Weights of a small GPT-style language model, trained from scratch on English Wikipedia.
Size: 13 layers, width 448, 7 heads of 64, MLP 1472 SwiGLU, vocabulary 5986, 41.6M parameters.
Training: a variant of Muon for these matrices, 667M tokens, 10491 steps.
MLP neurons of a small language model. Each row is named by its layer, matrix (gate and up: input weights) and neuron, and shows model dimensions 16-111. Each number is 50 + 12 x the weight over its row's rms, rounded and kept within 0 to 99. A neuron's up and down rows have the sign that makes its largest values positive.
A block is one neuron, or neurons of one layer that tend to fire together. After each block is what it responds to, as a language model described it from the Wikipedia text at the highest values.

L5.gate894:50 32 67 49 49 50 53 42 34 39 41 49 49 50 37 54 46 54 34 29 47 33 52 43 67 38 48 61 53 55 55 60 61 70 32 35 43 67 59 39 50 67 44 42 60 39 28 65 49 68 61 54 48 46 49 52 64 58 44 62 52 62 62 46 47 50 45 46 62 42 39 66 47 49 74 68 56 44 24 29 70 69 28 55 65 49 58 72 33 40 50 65 71 58 42 54
L5.up894:47 69 18 79 54 64 54 72 56 59 42 59 54 51 55 59 64 40 41 42 48 38 54 55 32 69 20 40 41 42 52 53 52 55 42 34 37 55 63 59 35 47 57 48 62 69 45 56 59 36 60 49 45 50 62 32 29 58 47 35 41 43 70 57 58 46 62 42 40 35 80 56 46 63 57 28 57 51 55 33 41 52 60 44 60 52 37 50 36 27 46 43 47 57 47 26
Post- word starts

L2.gate56:56 56 75 42 44 40 46 40 59 63 40 38 62 61 60 41 39 51 72 39 48 40 43 68 31 56 39 52 32 55 34 47 48 51 38 60 44 50 35 35 46 53 50 42 47 61 51 71 67 42 54 60 67 54 44 40 41 30 52 64 58 57 56 34 44 29 59 54 57 56 60 54 58 59 39 36 47 48 36 48 46 61 39 63 57 45 24 43 44 56 71 32 65 64 53 60
L2.up56:36 38 59 54 42 31 57 58 48 54 43 42 39 53 33 69 74 43 48 67 55 51 36 35 44 55 58 59 50 32 58 42 37 35 58 38 40 49 51 25 42 72 65 75 37 58 50 39 38 30 79 43 64 45 68 57 70 52 30 58 50 35 36 50 41 24 44 56 31 58 78 55 53 47 44 68 69 57 65 32 25 35 58 45 59 56 59 47 37 34 55 43 59 52 34 44
L2.gate75:42 64 59 59 38 46 49 36 32 24 40 69 43 65 50 48 39 67 75 70 44 49 49 42 81 45 57 41 61 45 37 40 50 62 54 54 56 35 45 44 75 50 44 64 55 41 31 45 49 46 36 42 68 45 39 48 43 60 59 55 49 59 57 71 48 39 51 53 44 47 48 42 34 52 48 70 54 54 67 53 68 60 60 80 54 49 36 50 20 30 53 55 57 49 45 42
L2.up75:59 57 43 40 36 44 33 51 61 60 58 71 58 48 43 39 39 56 66 22 71 28 50 43 50 61 57 50 53 53 38 50 60 38 47 60 32 55 87 64 71 40 70 77 51 33 42 48 36 63 54 57 44 76 54 55 52 49 45 64 52 40 36 38 66 53 51 72 47 60 54 43 74 62 40 58 53 52 54 33 21 57 57 49 51 35 72 58 37 59 44 59 39 64 69 43
L2.gate356:62 45 45 45 43 35 59 43 50 37 49 43 26 42 42 66 82 67 63 53 41 43 31 36 30 62 62 48 58 49 46 55 43 26 54 84 72 55 61 50 51 49 67 52 31 40 42 42 37 38 54 58 66 55 59 42 48 66 41 71 41 40 80 43 55 49 62 46 66 56 50 60 71 57 53 47 49 63 59 47 35 49 42 51 49 53 48 44 65 53 32 49 63 56 51 39
L2.up356:58 48 75 41 40 43 54 31 71 28 43 55 37 23 40 37 72 69 58 56 54 32 27 42 33 50 40 41 43 45 28 52 43 40 63 55 43 49 57 47 52 57 65 59 21 27 29 41 34 13 58 47 54 62 48 30 49 58 37 61 45 37 80 49 61 41 66 43 44 69 52 67 48 53 51 48 64 54 59 52 27 53 28 44 47 39 53 38 68 34 56 56 64 44 57 62
L2.gate474:40 68 76 39 49 56 40 37 51 49 45 59 12 27 57 53 57 61 51 58 55 36 45 53 49 37 51 49 42 56 39 49 48 36 54 63 59 48 51 40 58 49 59 51 32 50 52 37 30 59 42 44 59 19 43 20 56 50 38 72 55 39 37 33 52 36 69 35 53 65 50 64 61 74 48 84 70 39 77 37 45 57 61 47 62 44 45 50 44 32 42 34 46 41 58 47
L2.up474:63 60 48 36 52 70 46 49 63 41 59 62 53 50 58 48 62 23 61 48 38 34 30 35 58 48 75 61 20 86 35 52 43 32 37 55 54 54 69 34 54 41 42 68 57 50 62 46 41 48 67 63 56 41 63 40 45 36 47 53 55 56 56 18 63 61 76 66 36 63 53 36 30 62 52 57 32 41 69 56 30 49 54 70 48 71 42 45 56 54 61 56 53 43 29 55
L2.gate802:44 51 42 63 37 60 37 55 64 41 44 53 46 70 27 65 62 67 80 53 61 68 54 39 54 56 26 21 52 58 65 24 48 49 64 51 47 66 51 65 51 64 64 40 60 41 30 46 47 53 33 57 63 36 57 23 52 72 37 51 60 50 43 34 57 29 62 39 60 55 61 44 26 53 70 65 60 43 54 36 56 55 39 75 46 47 37 62 66 49 61 40 60 31 58 48
L2.up802:36 45 46 48 63 54 51 40 39 42 58 57 46 39 43 39 43 53 26 47 40 47 48 67 49 18 64 43 49 35 36 46 57 39 38 36 44 33 46 54 40 64 41 52 72 36 42 42 31 42 61 42 71 26 45 41 53 68 39 72 75 43 60 70 57 42 70 48 58 65 54 43 48 62 36 49 56 56 63 58 54 65 47 40 26 42 64 38 74 43 10 62 35 50 30 37
L2.gate1105:45 60 52 32 56 49 43 33 75 62 60 52 34 45 48 48 43 70 40 56 61 49 58 81 56 45 21 67 74 69 57 48 51 60 49 29 51 46 40 30 33 72 51 57 58 58 51 46 48 47 46 60 48 43 41 49 71 62 60 51 38 51 38 48 33 34 51 59 37 40 40 61 68 31 32 52 39 54 60 40 27 51 69 49 42 61 45 58 47 45 31 47 48 45 53 32
L2.up1105:46 49 55 44 54 57 57 75 48 57 73 45 61 36 41 65 45 38 44 55 46 65 58 59 63 72 44 66 44 49 31 35 63 40 46 52 32 47 37 60 34 42 37 46 53 51 45 59 47 65 54 50 60 41 55 41 51 54 36 19 61 41 54 43 48 64 72 47 20 58 54 39 50 62 49 52 44 58 37 59 42 20 60 49 17 59 53 52 58 51 56 36 58 64 46 54
L2.gate1160:59 58 56 60 33 39 37 59 54 25 50 49 53 69 50 49 49 35 57 41 54 48 54 71 53 36 43 43 38 44 44 42 45 57 52 36 42 35 76 32 61 45 48 68 59 30 54 61 45 36 50 45 57 63 52 49 55 60 81 50 28 42 46 30 49 31 56 80 46 60 59 49 72 51 48 35 48 54 50 67 46 52 38 54 50 66 62 55 60 48 60 38 49 29 53 43
L2.up1160:48 49 36 38 32 38 53 51 48 57 64 54 30 47 37 48 45 42 55 37 53 52 27 69 54 34 53 58 53 42 31 53 21 41 53 38 60 31 39 21 44 51 60 41 53 51 47 56 38 55 46 23 64 53 59 31 57 74 55 44 47 47 49 67 52 56 41 45 60 66 49 63 67 41 54 46 34 56 64 31 16 39 50 50 60 57 41 64 57 28 53 61 66 62 38 23
L2.gate1375:65 64 69 44 47 37 50 50 38 60 59 35 58 54 70 35 30 45 55 66 51 36 42 55 43 53 21 46 32 49 44 54 28 58 65 57 54 54 37 35 38 64 48 53 54 57 56 65 50 48 70 37 61 15 47 57 36 63 37 57 48 51 44 80 47 33 59 26 44 58 57 58 65 64 73 41 57 53 59 49 55 53 57 42 45 51 40 48 76 34 43 59 41 65 62 65
L2.up1375:64 27 44 43 51 43 41 36 44 44 67 51 54 30 57 47 57 28 55 45 42 50 53 38 61 65 44 40 55 53 32 32 35 59 49 58 56 41 63 48 44 52 56 54 43 36 70 55 53 38 70 53 65 60 60 37 56 49 42 71 49 72 61 53 39 36 54 42 42 66 48 38 35 53 59 26 70 53 80 43 52 57 33 53 66 48 49 42 46 39 46 56 37 42 46 55
Possessive pronoun completions

L5.gate427:47 47 55 70 36 50 43 46 57 61 43 60 41 30 50 34 54 36 46 59 41 43 51 35 48 42 55 46 59 49 47 17 46 75 49 70 60 62 56 45 52 20 80 61 52 32 62 48 60 44 41 53 55 47 67 56 62 56 31 53 56 56 47 53 59 22 39 38 34 50 36 42 59 68 34 59 52 50 29 43 40 45 47 61 58 58 60 51 40 40 78 55 49 42 48 50
L5.up427:53 53 50 31 32 44 61 38 59 51 59 60 34 40 38 41 55 50 43 55 43 47 47 58 57 60 34 65 44 36 51 40 47 70 46 64 46 50 52 27 69 51 76 48 50 13 64 60 58 68 39 60 58 46 31 64 53 63 49 48 58 51 67 48 62 47 35 71 82 44 53 43 44 56 40 50 55 35 33 59 60 66 51 47 59 46 41 57 49 38 36 49 52 52 43 45
Noun-phrase introducers

L8.gate147:35 51 47 39 55 29 52 65 52 57 41 43 41 26 39 63 50 58 63 43 67 65 51 51 69 45 60 35 66 55 47 34 38 66 65 40 53 53 57 42 44 40 49 48 49 45 48 44 44 29 49 58 41 23 46 56 65 58 63 49 35 57 53 59 56 33 66 48 61 27 46 48 52 47 41 74 74 43 49 49 47 55 65 55 34 58 74 35 66 54 41 49 64 66 52 48
L8.up147:49 47 63 50 35 36 41 49 27 42 43 52 73 47 46 55 51 51 55 31 55 58 47 65 49 47 37 60 53 48 48 61 61 55 43 39 57 39 55 48 59 45 57 55 57 53 54 62 59 57 35 77 66 37 51 70 57 67 41 43 73 49 56 54 35 57 63 49 43 59 68 40 45 66 33 35 39 57 43 47 25 56 49 37 64 45 47 62 66 79 57 45 53 59 60 61
L8.gate198:40 58 56 41 33 50 48 18 73 44 41 43 28 66 34 49 41 56 33 56 48 29 53 55 46 35 50 67 41 50 41 50 39 55 71 36 60 65 39 42 47 60 44 56 52 66 56 52 52 44 58 34 38 46 84 44 62 35 60 44 67 40 41 37 60 40 40 35 63 34 49 27 40 59 67 63 48 41 37 52 49 45 47 65 59 50 45 56 52 47 42 60 60 35 59 44
L8.up198:13 51 63 48 45 51 30 30 56 40 52 70 38 55 48 68 38 36 52 52 39 43 33 64 54 46 43 64 62 57 58 37 65 59 56 52 52 48 66 54 43 48 54 52 43 65 51 62 33 70 44 65 31 55 44 49 48 59 39 68 67 32 54 58 56 40 61 63 57 35 28 61 50 44 64 47 59 34 40 64 37 54 54 56 51 37 47 50 45 41 47 57 60 34 63 33
L8.gate343:54 37 33 25 48 63 38 53 51 44 43 44 45 54 54 45 49 65 38 28 37 44 64 59 66 37 70 55 41 39 41 62 38 71 40 40 37 65 55 49 34 30 62 30 55 40 50 64 44 56 60 43 35 48 56 60 29 52 71 60 52 36 48 49 44 27 58 48 39 52 58 53 30 60 56 40 35 37 73 41 44 58 58 52 52 38 48 60 21 50 66 54 51 43 33 37
L8.up343:48 44 57 42 30 72 35 54 36 45 42 54 48 75 24 45 26 29 46 36 40 60 69 62 67 38 62 44 41 39 70 50 36 51 63 49 68 23 47 68 63 49 44 38 51 72 31 46 57 54 78 19 55 18 59 54 45 54 50 66 64 49 38 53 47 51 38 69 51 56 42 58 63 45 42 38 42 52 45 64 37 37 33 55 43 34 31 44 63 61 73 43 51 36 49 57
L8.gate403:59 45 59 42 24 44 32 52 44 79 38 63 53 44 45 36 51 40 41 60 65 55 62 67 56 45 46 57 57 46 62 37 63 42 59 65 37 42 59 28 36 48 31 51 35 43 49 50 35 50 20 46 60 58 39 54 43 48 43 61 55 62 33 68 41 28 54 45 50 46 50 31 62 59 51 67 36 59 40 66 39 61 46 55 52 35 63 40 49 34 43 38 67 59 58 43
L8.up403:61 52 56 50 45 59 52 45 62 68 56 61 50 46 57 50 38 59 52 51 53 54 34 51 48 48 66 55 70 56 51 32 45 45 24 57 45 31 65 73 57 31 62 73 40 50 57 39 62 51 47 56 51 53 49 45 33 46 62 72 54 39 49 42 35 58 27 50 45 60 56 64 60 62 40 47 56 52 46 58 31 58 16 56 47 52 49 48 63 51 34 55 66 48 56 74
L8.gate1007:48 44 39 36 62 48 53 49 45 43 45 61 45 34 65 44 29 38 53 56 48 55 29 54 47 35 37 60 70 40 61 09 54 37 47 34 43 45 49 70 58 53 61 37 43 53 48 40 58 49 57 40 52 40 48 74 53 83 50 71 48 55 50 31 51 53 56 55 42 62 41 47 50 61 39 34 42 49 49 61 56 60 67 46 58 65 52 36 51 48 57 37 61 47 51 12
L8.up1007:41 36 47 22 51 46 54 65 60 62 55 41 36 45 37 47 64 26 40 37 57 57 54 46 28 70 63 41 52 46 46 37 49 68 63 49 48 33 44 47 52 70 29 49 22 41 41 55 60 38 30 78 44 46 80 65 54 61 55 56 59 54 52 36 47 34 19 35 46 57 54 41 45 41 76 50 24 37 53 45 41 62 66 64 38 38 47 57 43 28 54 24 39 46 53 50
L8.gate1310:53 57 68 31 33 48 37 39 59 58 37 59 20 46 61 47 40 49 39 37 67 53 51 53 72 46 48 39 47 52 72 46 55 50 59 49 46 65 40 57 55 51 60 59 56 23 64 40 47 53 58 52 39 40 44 48 39 45 66 58 78 60 60 67 53 32 56 45 43 61 39 51 49 73 70 45 25 65 32 39 27 56 40 46 45 52 39 39 44 46 47 39 72 56 51 42
L8.up1310:59 59 50 46 41 55 24 35 55 57 42 58 35 41 51 55 41 48 40 37 56 32 34 56 31 35 63 33 72 60 60 44 67 46 68 55 34 45 44 31 39 72 47 26 61 48 29 56 59 37 62 42 69 31 73 38 38 47 55 74 60 69 46 39 53 35 58 68 31 37 57 46 31 45 65 62 72 60 51 55 42 14 33 54 43 52 47 44 67 69 53 71 63 46 58 48
L8.gate1376:38 43 38 44 38 41 36 54 42 44 56 62 48 35 39 69 35 47 40 38 50 68 53 37 27 60 51 64 63 52 42 33 55 57 66 40 61 57 46 45 36 35 56 55 55 46 51 58 52 37 52 57 42 52 42 56 47 45 53 37 66 53 23 63 29 59 40 61 47 52 40 49 51 57 41 47 49 77 51 57 56 37 67 75 56 58 32 56 31 53 36 43 44 27 59 55
L8.up1376:34 55 51 40 36 58 54 51 47 48 57 64 58 47 32 43 56 50 52 38 40 40 65 60 48 58 46 55 65 32 44 27 50 55 69 60 24 36 56 39 40 25 60 54 58 45 59 50 64 42 65 46 46 49 53 63 55 57 50 32 48 40 55 54 43 35 55 32 58 37 52 48 53 54 41 54 42 72 44 47 52 53 49 58 61 32 52 49 59 33 56 48 50 37 63 63
L8.gate1407:58 43 56 57 45 46 50 61 75 63 30 53 18 31 48 39 40 42 59 42 43 66 45 47 60 53 54 41 61 59 49 22 61 54 48 64 56 66 77 55 56 53 42 57 43 42 58 76 79 61 64 57 35 51 56 50 76 74 70 57 37 49 40 29 37 61 31 42 39 71 75 37 25 56 51 39 60 38 46 74 44 46 29 44 35 42 66 51 52 42 44 68 65 48 41 34
L8.up1407:39 54 48 55 42 43 42 38 57 63 17 47 39 25 43 36 48 34 59 45 38 39 41 57 72 45 48 52 72 36 52 27 48 42 45 64 60 63 66 57 63 67 46 48 57 59 60 52 62 58 49 38 44 47 58 49 67 69 63 63 43 62 42 54 45 63 28 47 64 62 49 51 40 56 51 61 53 58 41 47 54 46 51 46 41 50 54 63 47 52 45 64 75 49 31 46
Evaluative degree modifiers

L2.gate135:54 52 56 51 43 19 45 34 65 55 49 49 62 48 37 43 69 57 38 37 51 36 41 31 36 60 30 47 45 59 51 42 37 69 64 45 45 37 66 43 57 46 50 30 48 54 55 48 63 51 48 55 42 42 40 64 58 25 42 69 40 37 70 41 56 39 63 28 41 55 45 38 62 69 48 60 48 52 59 47 50 51 64 56 41 48 29 40 58 54 35 39 42 55 93 55
L2.up135:58 39 51 62 36 28 61 43 66 59 68 40 66 50 60 39 60 46 30 41 53 39 38 53 44 70 46 47 47 54 40 59 57 63 57 49 54 24 34 63 34 57 51 59 37 24 53 40 48 52 37 63 63 41 62 76 70 47 37 56 47 45 35 46 21 54 34 58 34 25 33 30 32 59 78 45 31 47 64 58 59 58 60 64 52 42 41 44 56 57 34 52 66 67 80 45
L2.gate230:63 71 52 41 40 39 61 38 62 68 48 57 53 41 67 48 29 47 58 68 63 53 56 33 44 64 34 35 56 48 53 35 51 49 30 46 20 47 55 43 60 32 58 28 49 52 63 53 47 62 73 56 32 33 52 52 51 60 45 63 31 42 33 36 50 41 48 58 49 44 67 65 35 60 41 22 27 48 53 58 36 64 52 62 32 61 65 35 58 50 65 47 38 27 52 55
L2.up230:56 57 62 39 39 38 55 36 45 51 54 51 51 44 65 44 53 54 55 49 46 39 54 42 67 83 36 44 43 49 57 48 46 46 40 46 40 46 43 40 55 42 71 55 66 52 57 47 52 59 61 44 64 53 48 53 52 59 31 55 30 41 30 44 57 51 48 52 57 54 62 45 56 39 42 28 16 38 58 51 50 37 46 45 41 66 69 31 54 44 60 41 67 58 43 58
L2.gate274:36 53 40 30 35 87 14 60 52 48 63 63 42 50 56 55 46 46 37 50 64 69 35 40 65 45 57 40 39 45 47 49 65 50 61 45 51 22 60 28 53 31 31 38 55 57 43 56 53 31 33 30 67 48 82 58 56 54 38 60 38 57 51 50 65 60 69 60 46 69 49 45 44 25 49 55 55 44 46 38 53 69 27 42 55 60 36 66 73 51 53 49 54 18 71 49
L2.up274:39 54 62 54 38 39 34 36 45 42 45 48 68 21 60 46 31 54 59 50 38 39 40 49 52 51 71 49 19 40 59 37 44 34 37 37 48 57 34 49 61 39 42 41 43 68 48 47 69 57 36 49 47 57 69 65 46 38 45 43 44 74 59 50 58 67 67 43 61 52 47 63 47 52 40 63 72 50 47 60 58 67 63 63 41 39 27 52 45 58 42 51 49 49 25 64
L2.gate849:52 51 49 44 63 33 50 50 19 66 52 59 57 47 50 62 37 39 60 44 24 37 57 62 63 68 40 46 49 67 46 50 43 42 49 15 51 57 55 66 36 30 39 59 34 51 55 45 53 53 53 58 65 64 53 63 62 65 38 68 51 43 65 41 55 45 37 59 38 21 51 38 43 55 48 67 26 39 43 43 39 50 62 54 43 53 47 39 40 68 52 64 31 55 36 57
L2.up849:36 35 45 52 57 33 67 50 53 60 71 44 51 45 48 56 57 59 43 51 51 30 55 58 33 69 23 51 63 49 51 33 55 53 48 46 47 32 68 53 27 39 64 48 54 48 49 30 68 57 60 79 57 46 55 54 52 57 29 60 58 57 72 38 44 60 42 49 48 43 35 41 31 51 65 62 46 51 32 39 65 24 60 51 44 58 42 32 59 77 20 69 43 51 43 40
L2.gate999:33 39 39 50 61 38 55 33 40 58 39 53 77 39 46 32 61 53 48 32 57 32 38 49 50 41 42 63 49 48 58 67 78 54 64 33 43 67 40 34 56 30 60 63 60 51 58 52 47 38 55 33 51 44 41 47 43 39 51 59 31 48 22 56 49 58 46 49 46 26 55 26 35 32 60 47 42 53 62 30 68 70 72 58 53 49 43 40 47 60 52 44 67 45 63 38
L2.up999:45 51 40 55 38 41 62 59 56 56 55 56 55 60 45 57 57 77 60 61 51 45 50 47 58 40 66 45 55 40 57 57 37 51 43 47 50 37 70 59 43 29 56 66 23 35 76 36 58 35 41 21 52 59 48 50 52 73 40 53 51 40 65 48 73 55 49 26 48 58 33 59 60 33 50 55 37 62 43 34 67 41 37 33 43 45 52 25 66 45 29 42 42 67 50 57
L2.gate1099:63 49 49 56 56 48 45 23 35 49 62 62 46 50 38 40 71 66 37 52 51 48 45 36 63 51 34 27 62 62 48 58 46 31 43 45 40 38 46 37 48 45 60 47 26 60 47 31 52 59 60 45 69 47 26 59 49 49 55 69 43 59 34 52 40 34 15 39 49 43 58 17 27 50 57 50 40 36 50 41 57 38 60 49 37 42 69 57 28 39 56 48 53 48 44 39
L2.up1099:62 58 45 70 46 36 36 66 60 59 52 49 61 68 40 48 47 56 45 56 61 46 47 51 32 40 53 55 46 40 32 51 41 34 38 34 37 54 55 32 56 58 56 57 50 40 54 63 39 66 62 50 23 46 44 73 59 79 66 66 58 62 54 39 55 43 32 43 39 47 56 28 53 50 48 34 45 58 59 50 30 57 40 51 62 61 38 23 54 59 41 48 56 63 63 56
L2.gate1180:21 54 61 38 75 50 74 68 53 44 36 64 35 66 38 36 42 34 39 67 69 64 54 52 59 43 40 50 43 46 48 51 29 57 44 56 31 50 61 48 55 33 45 51 44 52 67 33 42 56 50 92 61 55 55 37 61 45 26 74 48 52 47 50 63 50 53 38 56 48 55 52 45 59 55 20 48 57 42 49 23 75 58 64 67 35 47 76 41 38 48 39 53 33 28 40
L2.up1180:58 51 78 48 48 54 39 58 74 54 55 73 59 55 27 51 59 56 66 63 58 42 33 39 52 46 41 41 41 36 61 41 48 30 68 41 46 40 37 65 60 34 53 49 44 35 64 58 59 65 34 51 76 56 60 51 47 42 23 56 47 74 54 52 46 43 41 49 42 41 37 26 64 58 53 39 62 40 30 72 69 70 49 55 37 68 25 51 35 37 50 55 40 55 56 35
L2.gate1231:68 48 40 38 29 49 49 66 46 41 69 65 59 54 20 54 49 37 66 43 55 49 54 47 40 36 50 27 40 51 65 48 53 41 50 49 58 44 47 58 49 64 54 55 37 65 26 45 44 46 47 55 48 39 28 42 53 70 43 55 41 64 65 58 60 41 47 46 36 56 69 45 50 68 36 59 40 63 42 46 56 81 48 62 56 51 54 36 36 44 70 41 64 54 40 54
L2.up1231:56 55 37 54 58 47 50 38 47 45 48 66 44 25 27 54 44 42 59 36 47 58 47 56 37 49 52 51 44 54 55 65 54 56 41 44 73 19 84 54 29 44 40 57 64 50 28 53 71 55 39 37 51 54 58 55 28 64 38 65 48 44 65 58 33 33 48 53 37 34 55 43 61 44 48 44 47 68 48 55 46 68 47 49 48 57 54 33 55 31 48 28 52 44 38 36
Competition result terms